MLP neurons of a small language model. Each row is named by its layer, matrix (up: input weights) and neuron, and shows model dimensions 0-127. Each number is 500 + 25 x the weight over its row's rms, rounded and kept within 0 to 999. Numbers have three digits each.
After each neuron's rows, "fires after" lists the tokens most often just before its 100 highest values on Wikipedia text that the model never trained on; "fires in" lists the words (lower case) most often at its 100 highest values on Wikipedia text that the model never trained on.

L3.up328:487497516484492478532508537475517528485493471492516546507522484494450496530522497519496494455506528493477534504499491478496469501489515501507520495475458459499515473501502476470483470489521482549544483492516496510471510524487505487538471494444531516457468491496451499476488515483520490516501474508524533501480563498526528534409562513533507497504483491506509473517495487509509462500529
fires after: "ed ", "b", "ec", "ated ", "ted ", "s "
fires in: "by", "with", "became", "be", "from"

L2.up872:519473548475503543500532487467512438493493498469535527527493498515475511476479491508519494502498500547530525488510498473487483569493547520530518491534506491471516464490493563488509527512530499502468540527467489502486522472510515498533481466523500536531459491441491512497494498538498488526467503462506513514464523506502475472497491504449480523476495470507575480487536489511470503526493
fires after: ". ", "\n\n", "\n", "g"
fires in: "in", "was"

L11.up446:443478505486498551481459474472536501472501467528496493502476499534509486501500488540513487510460466522494522513480512494492501520503540499517536495471511525539480502495513514500490481499505525541545482488462539485535507483522512461462511461554505481500486480483506485512501530454507490495441483501524533509479522496490509502513488496482512518478508499507534529489474472453555490507488
fires after: ", ", "H", "s", "ere ", "f"
fires in: "he", "confirmed", "constitution", "constitutional"

L5.up742:473486454515491509514444487536552519483513491485521514546489433523454519522470503527522503498486533503503534503501514491486513501507455473518502499555510470517472474493483498464497503486503472502474491525530483485502488516513487518525484541499529493479532491495472529556512501493491505478470498504445461500453525479481523529512514485502497514466487504526481536509529520440483520499471
fires after: "af", "e", "for", "wh", "in", "ti"
fires in: "after", "between", "when", "before", "since", "until"

L3.up405:511492544503506535507475522460484532492511487469481512499502509454528489497512528510520475472529461514479497485525501481514470502515520469537526499512523502536526461499470454493514538516483486483469544503504506503520527502503477540509487458535530542531513481501503554506470498556504493486483463516507489504505474495486516485505484515569492523452524494495455454486506520474459496499466
fires after: "af", "f", "ow", "A", "c", "an "
fires in: "at", "after", "following", "announced"

L5.up635:512486497500545466464534510516498450550460502509522500500490516456509475472534468529477491501476485488525457491487477447548441492505480524514489466508525429501502503531471535506491519519524470505510529521455494489516503531515500499483546506441488502491480515479472495482448484473481485502538483499510498473507527530519512467524475517533489493484535512507526495495513502511548524499526
fires after: "ir", "on", "S", "a", "o"
fires in: "first", "second", "species", "each", "sixth", "it"

L9.up495:506447510530528533461507487498469512500469556504455474489482523547486452527506532505449477489523504525475459464499479508467458562531488473543485504488476449501485530516507505513511480522472493499454483522505504479472532505506485509499521519513506470555483506492497547530492527454470538484466508505484485491491531465473489530526505553547516482508517517525495511494470490519468502504505
fires after: "I", "c", "wh", ", "
fires in: "it", "which", "that", "to", "created"

L5.up67:503508491492528463451487497494557519516556469469501502474533497498471494507461536530495504507512470510531471541518489521477466493491473501449512505481497526512517474540429514455496510545512512517463520549499497517533478518524487504524494498485541543499487479523476531463486526493538485485500493507520498456473511483533512444531496546501507485514515467481505488473504505467488483520538
fires after: "ec", "res", "is ", "S", "was ", ", "
fires in: "an", "second", "one"

L3.up936:481542516466506495529482489454536471475462529494513505498513495540507527518457524544488498482502488512496485545517467500477448497516549506471484534540497516496453511501473517484505522522512483528468521505437496486529468483479525480530527506531478479499495490469472540529479473503516530490522520480542486478517506439516489533538498474470511525467479508501495490467501537522502518540478
fires after: ". ", "\n\n", "g", "\n", "in"
fires in: "in", "since"

L7.up285:493503503466531527500472521515489524496581501471525465474517464543460469478498541503482557518536501471515508522488511511491497554506505493467457464484518488454538481517484470543497519531493491520470483487513467535519491511504527480461500533495533526496541489481499503538506504476525473496515460477518497493472462502542522531474490508484505485510484514495538455469501458511541496533528
fires after: "be", "als", "e ", "b", ") ", "is"
fires in: "also", "is", "been", "body", "being", "was"

L2.up848:439482522455510467524469494502511455522472516476519475481481560487498508528523539542486541472532474523474474525514569467535454488524487489488510498476478528531478495469481492502493478456521496461518502499441476472490555507507520492490531451540538538507495522519520487554490489500538472470483527487501517502519533496519523497455472473478502512472481511514528514478492534503520504492506
fires after: "d", "el", "w", "c", "E"
fires in: "well", "we", "de", "middle", "el", "came"

L2.up32:487465488521511522498515481524478480533499442508499495493490503531489477520564545471506530477497503468528523482482506460538501549487472538463487510508467504464521504473464480499491536498481524493517519561515506525516508551546481547501498510503519465516474500535498539506499466482500496498545521523472539526478472489472490457448487478496485515497500533498528495533488517516460500499504
fires after: "us", "ul", "un", "u", "as", "s "
fires in: "august", "june", "july", "all", "just", "january"

L2.up110:492509494539521546473526502499483458492486511489508515490488527477477500498477508513555551506494504539467470469501470489499494508488463485484499485530481472533505518490433502532528478491476534497507513536476536522503516509533500565478487463512485518493497479526468504508482485563515480447512487508491515451486435516526468526508505525516505504520534461502537499506546487536507501519481
fires after: ". ", "A", "ur", "I"
fires in: "in", "at", "he", "during", "the", "a"

L5.up930:556512521502463502515515503486500471540484496503460483496508485515519509506531478514550492500474496464528469506509476531540457490490492473534527518537467491471451504525500510507491478522503478538547452505484484525563461493492462439487491470506511509495532520528489540495502489508506496517510529471505490552494518494505544525444528519511506491473520508513507520508500496506503525507490
fires after: "d", "t", "s", "a", "m", "ord"
fires in: "under", "director", "son", "president", "coach", "commander"

L3.up579:504491545516528482461482492473511472484539496514485523478491512463490509521498481490490452509507473515564485514470504452470483470533535480529533465510504522500502484527506522485508531498475482507463490515499544520496510513507512468447506485520497518490505533547454495445451485474507532527506494519515427456544470508521484516483525504529484539496515512512505453502512506512510529464531
fires after: "or", "ow", "k", "er"
fires in: "born", "known", "short", "following", "at"

L5.up307:516526496492492453448489474473466453514511515456499480489545529453491505517538505490476525503506515477506514505503467483488531488508491504476496523501501505506443531474492449500469515539486503518505564464480529519520520516542550525516507465486543525454491522543481511485498507486462496468551475540506529515522501542523483496487500522513508504466459508521474502485487531532547494493549
fires after: "or", "os", "a", "ab", "m", "A"
fires in: "more", "most", "main", "american", "notable", "america"

L5.up17:497478501488507494500479514474544483500494507453490532467493516555477490482538529547435511490529445511541479529520531502526456487514532534474482496463477507483506519487487531492498519467523466503498482493492503511541497496484479479508498509498458495467470465508515523506532483516515482496532478450474514541512461545509525486552477520497500472520490501508506509449479517499522515489475
fires after: "it", "ou", "S", "or"
fires in: "united", "south", "north", "west", "species", "clade"

L10.up1:469502493492557504483509491508499507489496506502512435505518527516485470481476524451478530461496475496510521531534533452486453501502462479465575511513510477475512471495499492498487518542471482476453473453493486525505518500517510514500490493529503512506465493537508516461483489538537508486481522565471541522462513485488525482458502500524513540466508485475462467469513493483521496517514
fires after: "e", "al", "er", "man", "an"
fires in: "league", "people", "american", "management", "album", "america"

L3.up468:517505503491519479566498533475531483519499468477493521500447518487489487491517475533461496469458517487491488521519486505461471477505535475532473511432491492536460502515526499486469477523506478503535501462501480496459495533531515482536498563512502487525490505502506510511477515477526486485508527523497502538503478506515516490487524467478526514486519467485491475521478528447472482560486
fires after: "ec", "b", "c", "ud", "li"
fires in: "became", "be", "came", "live", "include", "find"

L5.up278:511553508484479536507495490497523497493509513499556505509571483489452515464544503505494488484527552533499503495505510463511540507495489508499521510471500498525470500532462481507503460484500493480514500504501495488518527521515549479495497517486475489477500524497465506550505484488538469541453523496469480493459436509551446526514508469488489512531462501507538515491506457488491486523472
fires after: "b", "ud", "av", "B", ", "
fires in: "be", "including", "with", "became", "have"

L7.up739:514526503479545503506497450475533523514466534490514521465516523487452533520438499497526508481484492487490483514525479481541528513508519552523495507497416485520501511495480472508517544515505488506457488490498495470509531488517452468519467518509530497525465466524517544530477499506543522530487480489517514508458495547535511507495522478544493513489491519512502471486495465500483472517513
fires after: ", ", ") ", "), ", "is "
fires in: "a", "at", "is", "was"

L12.up460:489514531464477522526506496513496497509540498521449471494481486501557506512502517468472520518552499520516531529473485479461488509499475496521472518477483464504512491508517499493537505511522475504522498525474504505512503502479506464501495506539525464470488486483544525532510491455507559442486497481489532460490439471522502525511502512492475521514503557527498513494540461511474450512498
fires after: "wh", "H", "I", "A"
fires in: "he", "who", "which", "it"

L12.up214:492498507466539499484475518456486517460501465460518496492530486518497496500525521458515504469529509487525495454518518488519454505520523481518458486523446466500498512519519530493482512554531518520489447528519504461504530485530493574504494497536528530474500494486515494510501468512476509509488468520507464509514528530528548467475473500519501521512516536461503496441539483485535471481501
fires after: "S", "c", "Ch", "or", "ch", "U"
fires in: "september", "october", "episode", "chairman", "us"

L5.up512:478445530505462450438503530496514534527493482462524506512536511489483490498515508551514485486514512528469497500518489487510511533502501469527468479472513498517461542483460539476494482472512540514515558523548531485523487480538530496479508489466475480527486491511520533501512535494473543525506464483466463457508510460484487529517498556478501540477519524516537500481470482512458465439470
fires after: "ir", "on", "a", "bu"
fires in: "first", "one", "each", "second", "debut"

L2.up864:489478475492525499482519478529517435536498482504488470478466521474494547506534492503494525512468519501531468481532462483486521496497507515495483472467466493499453491522490520488465543519492505491472444518492460507479507512494554545523507487472573487520505481597491498488463501509537534482482516488512472467498482512479495519464494489514506487500517518493549467468513498490520502515478
fires after: ", ", "er", "ur", "ers", ". "
fires in: "with", "several", "the", "during"

L3.up29:457514545479496534465512496530486476483487497463549483464508515533508539482552500503505524498468500471532473491468496520516480559506482435456476490503515517458510533537513486510522494492476493521526532509465519536495566474488457521547499527519500517551480446536516459501496491489467505452520553476495508500534494519493525524500475512511512478491560479519501490476485502497477473507467
fires after: "ul", "u", "i", "on", "d", "di"
fires in: "july", "january", "second", "said", "did", "february"

L2.up427:496474468498527493507483516489470502506491534496467525503532491519504454498475506494504522505489527529512552484502511451478516505513516509508525544514468488489450495565481498486510517509461465488499453500473549487527494530522484500501507548507484558475474537540483466545435504507532500518481498512521479520519524508541483494475531475487495493479531511486440486503504488495508483521473
fires after: "iv", "ev", "ow", "d", "n", "av"
fires in: "university", "however", "following", "never", "anderson", "anniversary"

L5.up248:474475493506520535503474523479521513504446501509496521534515522518496534495506470541564506504515492464525496508531448497472484494482493489532531519540474463462481515562515523490474473482498472473524484499508538550502508508547448502526483487498514510485505462517506538528517514459501506545482478503511479517448523441477521472496465525462528481493530539533474512479506546500470498477503
fires after: "af", "in", "d", "s"
fires in: "after", "since", "president", "son"

L9.up234:534502504486462511497506482486488526496544470517540553488470502538476510499540511493457495509505465512478495446480469457512480474478493503468518501502469520505507533508525486520539478467479495519481504488482466495509510516500476466493484469532530447494498454477463505529496492495470523503468510532470552523499494548512553505467514518492501512505548450464535497497475485504577501537506
fires after: "H", "w", "ere ", "h", ", ", "and "
fires in: "he", "well", "history", "also", "western"

L10.up588:553517513489502504500521498533551468487490510578514456496513492501519485518493506511463495499511495451462467541532455505493482473487491456502466512489473447487450507490536502527530513503550468503513530497476499477512546478475449491518508526480472470520478488490486504462478498463474580521497507526523501519504468478513440487513523495502471494489492539541480551511502520499520489500476
fires after: "r", "c", "m", "l", "ed "
fires in: "to", "can", "writer", "may", "writing"

L5.up240:554515507494515488492530513495530464469518496471478493502515490523482467540515479466522522518531519496493499447531499482518475488484451460535499532515473519485501485510450474509448508521450483473520460476485490529541527499514507468502502567465496505427472483513474485511484481472519560503510528504507503486518490475486508529475513507502546480535495516516539499513512512467507473499481
fires after: "man", "a", "e", "on", "o", "w"
fires in: "many", "both", "two", "among", "each", "between"

L5.up645:462508504464521497486504515510529489473453495468499482483466492484515527509514532538466446523531480500514459505528498493505459510476507472502509552518488485494506492516457511500459506502493483470499490490477505518506523456492500517499531508496531494510476475521465491523524499507471511497511467539523508484534556456467497496498487500489506543527539559526555475468529524541508467504492
fires after: ". ", "\n\n", "f", "v"
fires in: "in", "official"

L5.up88:505461526509509480490487487539530509541551499521489496486506449532481494506481485492492523506469498498517494499556439469511486521520498491546510503540495514488509477500468490546551504495511523507512503528500529507513500492497460493538510488492478498447504513528515499541512567430521518466494503490507483493454491457507488491494502497498445496487498472506507490512485494491549478506495
fires after: "als", ") ", "be", "b", "ev", "t"
fires in: "also", "is", "being", "be", "never", "often"

L2.up788:555499490477523463516487534518518490494529514510495489505486490495465506493475506509501517544491504494485514485502447521534503483519553491516520499504512483533487486552490480502469510530459534525485509481522501489514529506510488478492490480506518522479477492494489485542492535453535495478517510510538447500498464470508542487491514485493455487495467492489586495512539478495506463504500
fires after: "ec", "be", "als", "iv"
fires in: "became", "being", "also", "received", "become", "been"

L8.up408:474471486453485503499496475512508481452528517519507482518466503538498520498498478457521462544522534503542489505499495479525463484503491511483502499481526532465492476487511495546513469512511501553506504468482466508527470530532481450530483502523547529515460463483516509494454471510513494536512505536515462514455547464496548528477546529490493480523460517482501468478506502441508500529526
fires after: "h", "se", "el", "bu", "y", "u"
fires in: "has", "had", "season", "him", "built"

L8.up74:527501530519513493548515531517490523540508457479535491496507530502484446478529541453530522480478527467502528509500518457499513474484535458458540526509502527492476500525537498452492527538510495489536483504484526567550533466481483497518483454542515456493524533521510484457516454537509524530510495505538497501491480462484472459500488500510471471495458471497488490510525472493511493504474
fires after: "er", "or", "es", "u", "ag", "e"
fires in: "american", "america", "more", "much", "village", "george"

L5.up238:481463521503519511504442438508507468477464471500516491506526462500518488475506493505484493500530506529494476518482532453510488473447499450490466499532489504490484518510442492527541474534508509513526500462511501534554492455495509544510495508457475503479497504467484516538501505519501530503468469516480551511468518472501479501496501503491490474530504560506531491520556501481538472510486
fires after: "il", "w", "be", "o", "e"
fires in: "while", "between", "began", "both", "website"

L5.up192:492454523541525512492450493454520511486472456497536540507506494440504535437486528466510506536506508521475500514516518491497464480515488465498509506512524508532513477479457527533542507495533496504517500505480519560482499490503496487446483500526507478510525502482483552489477523517541475474473509502509559484463530517545480521503506486515496506503522495509525486496476484520453476514499
fires after: "re", "be", "e ", "e", "il", "g"
fires in: "of", "began", "released", "defeated", "while", "although"

L3.up535:549539498512458470530469502466528489486472496503520503536465502451493531499524455525515518473512481472505496516511569523487517507478515482496508493493504489477520514507483443509534464529501477480449488523520500532504500556525521475546534473517532508529489491528462519477501475503507527477503473510488464470481467539500495491483516464526453530538483519526471482523514496512442481474511
fires after: "f", "F", "ir", "ow", "er"
fires in: "following", "after", "first", "for", "followed", "confirmed"

L7.up574:483469500525517503517498512511533482546487491524488537521519495570488478466483482454510465504533458472517472461508519542489484533534504489529460482534521540512485486502505511507516484493506465471471505506473508479538461503527469491450528494532511513503484541467545508499446532523468495514517513513474480499491471464535490506491533489523482492500507509536456476516494502503521530503460
fires after: "w", "W", "T", "B", "all ", "t"
fires in: "would", "well", "time", "type", "times"

L7.up339:487516500535499495536470460475468531491560458542500513497526483496526462476446490491501507493526498493456503481494484456508488548471474530531516493453500500538511434437526522479550494452507478502486466483536472507502484500506491489495537525493496514494506510534513531509498551461521471450497480502515508505472497550506475504486476466510503528492465469535529488535551521512516520479493
fires after: "et", "e", "ou", "w", "o", "ov"
fires in: "between", "defeated", "went", "through", "took", "moved"

L5.up371:516458488489475527488464513503481515487511480482521468492561484516511488457504512520538528471529482494490537458505503465539528513508478517496470486531510487491485494497477469494512418506535482479511522489509521466564512508465517491499480489550531504492493523502495509534501509526523517538482474493503525525491483518478498480506516510505494478507470480528479513519511478493525489490452
fires after: "at", "b", "h", "ec", "av", "be"
fires in: "later", "be", "had", "became", "have", "was"

L2.up62:539457471509488483488475483510494466457495505523445539505484474520485505484498482495504525498521502535473536502489523517527470485494479491537516517521485488541496516504555492491484502500496445500453471505488458512521454495567468456506501554528468501480508471511489534486508514514530505478514519530494517487469538546525510510467451482488522506508442472473479491527518519526484486491490
fires after: "iv", "it", "ov", "at", "ord", "str"
fires in: "university", "united", "later", "over"

L7.up314:489435538533551515490507499520480487475462513516533487500485501498505551511516503520525457497509488534475475491533508441496513558524487483443499483526528479498524520548510516498508541517498498497492475530489466487492464526451506519448502511475480497494436519473531519466488534511478503513473503533521521530488512492506494466513482506456519495516543527468501535501454508497519478494493
fires after: "ir", "on", "an", "a", "ic", "O"
fires in: "first", "second", "any", "each", "american", "one"

L11.up66:489497494471506513479485483518489512488503547509512492531521479485492517543447531555481524500498488512506498507523427494497529539525481473476472500480466496536513491464480536537534498502500493494488495540508504512524484523475529487485517475513485521518518538502517501515494487528463459548486494496513507557473497502482483541508472475479510495536460522517507488484543514504509433528512
fires after: "af", "f", "d", "op", ", "
fires in: "after", "under", "on"

L3.up95:527449523491489476491491520460526492549479488513512545502478498516463488517493506490502514455525496494529502562454493466526489490547500456466463550460509504502458468510471503476509474470521467481531489498515476529510506533516482544539485484531525548472466496488522500499509481522519511504517498478551481517486511491558489489470520490485529520510503530485492478533488481466469450496533
fires after: "ec", "b", "it", "at", "c", "m"
fires in: "became", "be", "is", "united", "later"

L2.up824:510470505466477492508456502532508491508474521476464456473502527526525497529509503480483513480501530535526527537533505428510506489536519487466513490539502447490472537516525512525517528539478474472480465483489483528510505499520480555500482538494530465505497475456508533485516507485515475545502544508487530489487530546501425490499465511463539493533502486488453507504515503495526490455510
fires after: "iv", "A", "it", "M", "a"
fires in: "university", "united", "air", "over", "airport"

L2.up633:441522498487513507478514486496509484505505545509493480493486580456490512538482447526533462486492519482503546506491434493512508464545509481480491510506484511463481482500521514515471530542506461482502499552491513490538525511551513497498499519484513511487503505512497510451505537543469475493530462460477518492489486536527491473509467493488478520482503468523506469500490556511533523512501
fires after: "m", "A", "v", "j"
fires in: "american", "america", "avenue", "major", "at"

L5.up338:500488520519547461506429488526543493467504490519474516502480478506511492487435487493504491528490502509486525514497496483516481476538538472509528492480485510503457495484468511512526508477483499528508483468477513527499498527516501487479471544499466461487523484530504539475494509548449504480472477528488492483493494501507473535456464501482533496528517530523538489528545518532538480475499
fires after: "or", "k", "all "
fires in: "worked", "born", "work", "player", "played", "works"

L3.up798:545477529530514535514526493508512516515504516515453488494515554497493508487529515500468495478449531493480479525492480476473541523549488482486524478495510542538495517470536456497518479500485459500478516482522493523489517494489464507532515453470553501512444535486491518503515509506516539504474518506482481473508502505492470549487484507464489492530510474487538499467528497476476483545485
fires after: "of ", "th", "at ", "was ", "o", "as "
fires in: "the", "this", "all", "its", "that", "other"

L7.up392:476505500510516494563458471576466494500491441507520492509489501497481449533507479505550486470460511480507505556520513526470505470518485493440477519550483503527517501541483487488485509494536455529502515508493491506514456530431471511492487516520508546471515486525523524467513489487511484561487482521465489487520497506484514486499475494485482495484478517500477505485563497516527537499506
fires after: "wh", "af", "h"
fires in: "when", "after", "where", "while", "which"

L5.up465:505511541515558447503497505502474481486502477497508438439521462510470526514562541547499484474485486495508466492498513510482487527518481499524480479528478534486509537465489481514513541517486500492536520491525537492535549492507514505508522512484498501496514499466477452505471479495540489482514466476523514525450463472526555538504517473533427464492511489509503496482514499500463481509499
fires after: "wh", "el", "ed", "em", "t"
fires in: "which", "well", "medical", "september", "october"

L7.up537:495526525535501483497464493473502481508501478495489512514507506498519499556518493473510465523505509461508519512540530498516520474510530505504477479469472537501495532499465507499531498467516492514470506543520472485506540480534489492488502477500468498519481492526467483507519540465533516455529544505511516541499514524481523459461427484466508517516482502542535511474550520515494486490520
fires after: "w", "ot", "t", "o", "ur", "to "
fires in: "two", "total", "took"

L2.up789:499506536475532494522524528490513504474482535506500528497490528482483487479480515486526489526510518479494505510440495520517467505524430467490490498493475481493451428485507538500459496516508516509521510536497539513568511506574502482532527490513487483510510517466529460486474473522474500512491494484490468506499550524574502518464529471499523495516472495511508490553508547524497540484476
fires after: ". ", "O", "or", "p", "F", "b"
fires in: "in", "on", "born", "for"

L10.up822:444437491510513479514493521508499488542462501501526548505468536490509469492491494463485495492463440492496505475460518489479544478512542478466509507526496504499499505493495477486576509509527485518501547482483528478520539509482508467475498512500542502540497508457515501562558487510522510505489529545488496476448522454512490516508506473454465488466553513531513499472529481520489491476457
fires after: ". ", "- ", "k", "ew", "\"", "h"
fires in: "it", "i", "jewish", "its", "throughout"

L3.up205:496515509493485522520461495516553466463466507497517508496514528508524512511504483489490539450525529516508545502522499515453490509555487532461453488466478494501484504456475507493488504494489470533505487453562520537505468476520513485515511496499486531440535503515488507505519509515475474517527470508525525524499523494501504508499478460514519484558525490462509494469537507478506483481501
fires after: "af", "f", "ou", "il"
fires in: "after", "while", "about", "for", "on"

L7.up284:525479508492498507471456519475482502478503538471505529469538463551529468499467498495474511512518502463489434524501497487478483516493496500561537544519495497509478473493526467503500499534501494501523445519477486501556491527544481498510492504554462455490500491516573539525490479484543518473491512504529497512484519494460481485526515484487484521513485501491484509554506499497470499501496
fires after: "ist", "h", "e", "H", "st"
fires in: "history", "have", "historical", "historic", "home", "human"

L3.up683:494499546493544510508494479490490477505529460530523500529503487563508474465454500549463510515467475479496507543492497454506488498516515497465471529499491501477506496497501503526517484498530443469472509520471474535547514503518558539488500519498516489498478501463513499532515496532436481524524506491493453492459490493539473469473520479477488524524520490516493492560516514488514551506500
fires after: "O", "\n", ". ", "g", "\n\n", "ec"
fires in: "on", "in", "until", "writing"

L7.up358:515483471448508499483479560481530483447534452502463508510554523527498482488492525477495514533479475523516478507453526469556567522484497477515535476495463451497460525455469515479522458517517502494532449544510507481488495483465523530508490522511518526500504486467489479473527488469518495510504494505527526497501498527483508513458492548513510550520514499507492462484529524519510450511502
fires after: "bu", "res", "ap", "s ", "se"
fires in: "but", "and", "that", "representatives"

L3.up319:544525509445489526470454489542500527526565523470520506502522511559475500459463513470494516491510453496492478543488477455498480450532497526486488530536505502484488479497496490486514520477483498545500489509483514486486478556529477506457487488495499490528515516485525491518521520538465487510491446482519468512487519486539490475452500545499530535530460477485528520489510520519488495489490
fires after: "H", ") ", "is ", "was ", "h"
fires in: "an", "was", "history", "is", "historical"

L5.up940:471501499489464473477481478523519489518499493464481526513501494494484468473492505470469471489478508461526531514490525462478510484530503531491479516489525535503513558519468527494489461459533520531475521516490464465470515484524501518505516531500523440437534472528505488468483547535510459477489484482564490463491487505454540492498477500539457493530500520495513491463493473509549475542503
fires after: "f", "ir", "as", "on", "in", "or"
fires in: "film", "first", "second", "last", "short", "increased"

L5.up95:488482532536463495478469481511502471523523513535464487493494511515505514504467463487541493543514473480473509509524490506503504512521483509508496471464483524495533468458560462504527516503502534544488494508470528474536484505505490545478527524486478473523507502472474476551448471490498553490511539516530502471497463478567481507505528472495481500500492498504554473463487474493512480481476
fires after: "w", "Th", "T", "o", "W", "k"
fires in: "worked", "would", "there", "this", "world", "between"

L7.up707:536531493495521523528503465507549501514493508509520455445479511482459535537521527523512472498501524491448497515520475520516507509516526446442421495509469469473503501496489492505540518481532503479467489511471504477548498495490491494482472537500470486552458485482551538492496482443491550495491523498501495493513481476455529490498490509496494522561532482491536509523521475477547494496541
fires after: "l", "c", "J", "m", "il", "di"
fires in: "would", "can", "will", "may", "did", "must"

L5.up627:493491554546508444480465491542489522521479490502478504480482546475461537515529523485452498520493515498500494503509540486541520474494511495498482531503503515511516575478472513486496460455514555506483482492453507512534493501493505485532521487471470538524519491505455521507512500445488508484512442489525506484465486460477529509510509497482482497510505517473500514508483496531443459490468
fires after: "ir", "on", "x", "our"
fires in: "first", "second", "sixth", "third", "fourth"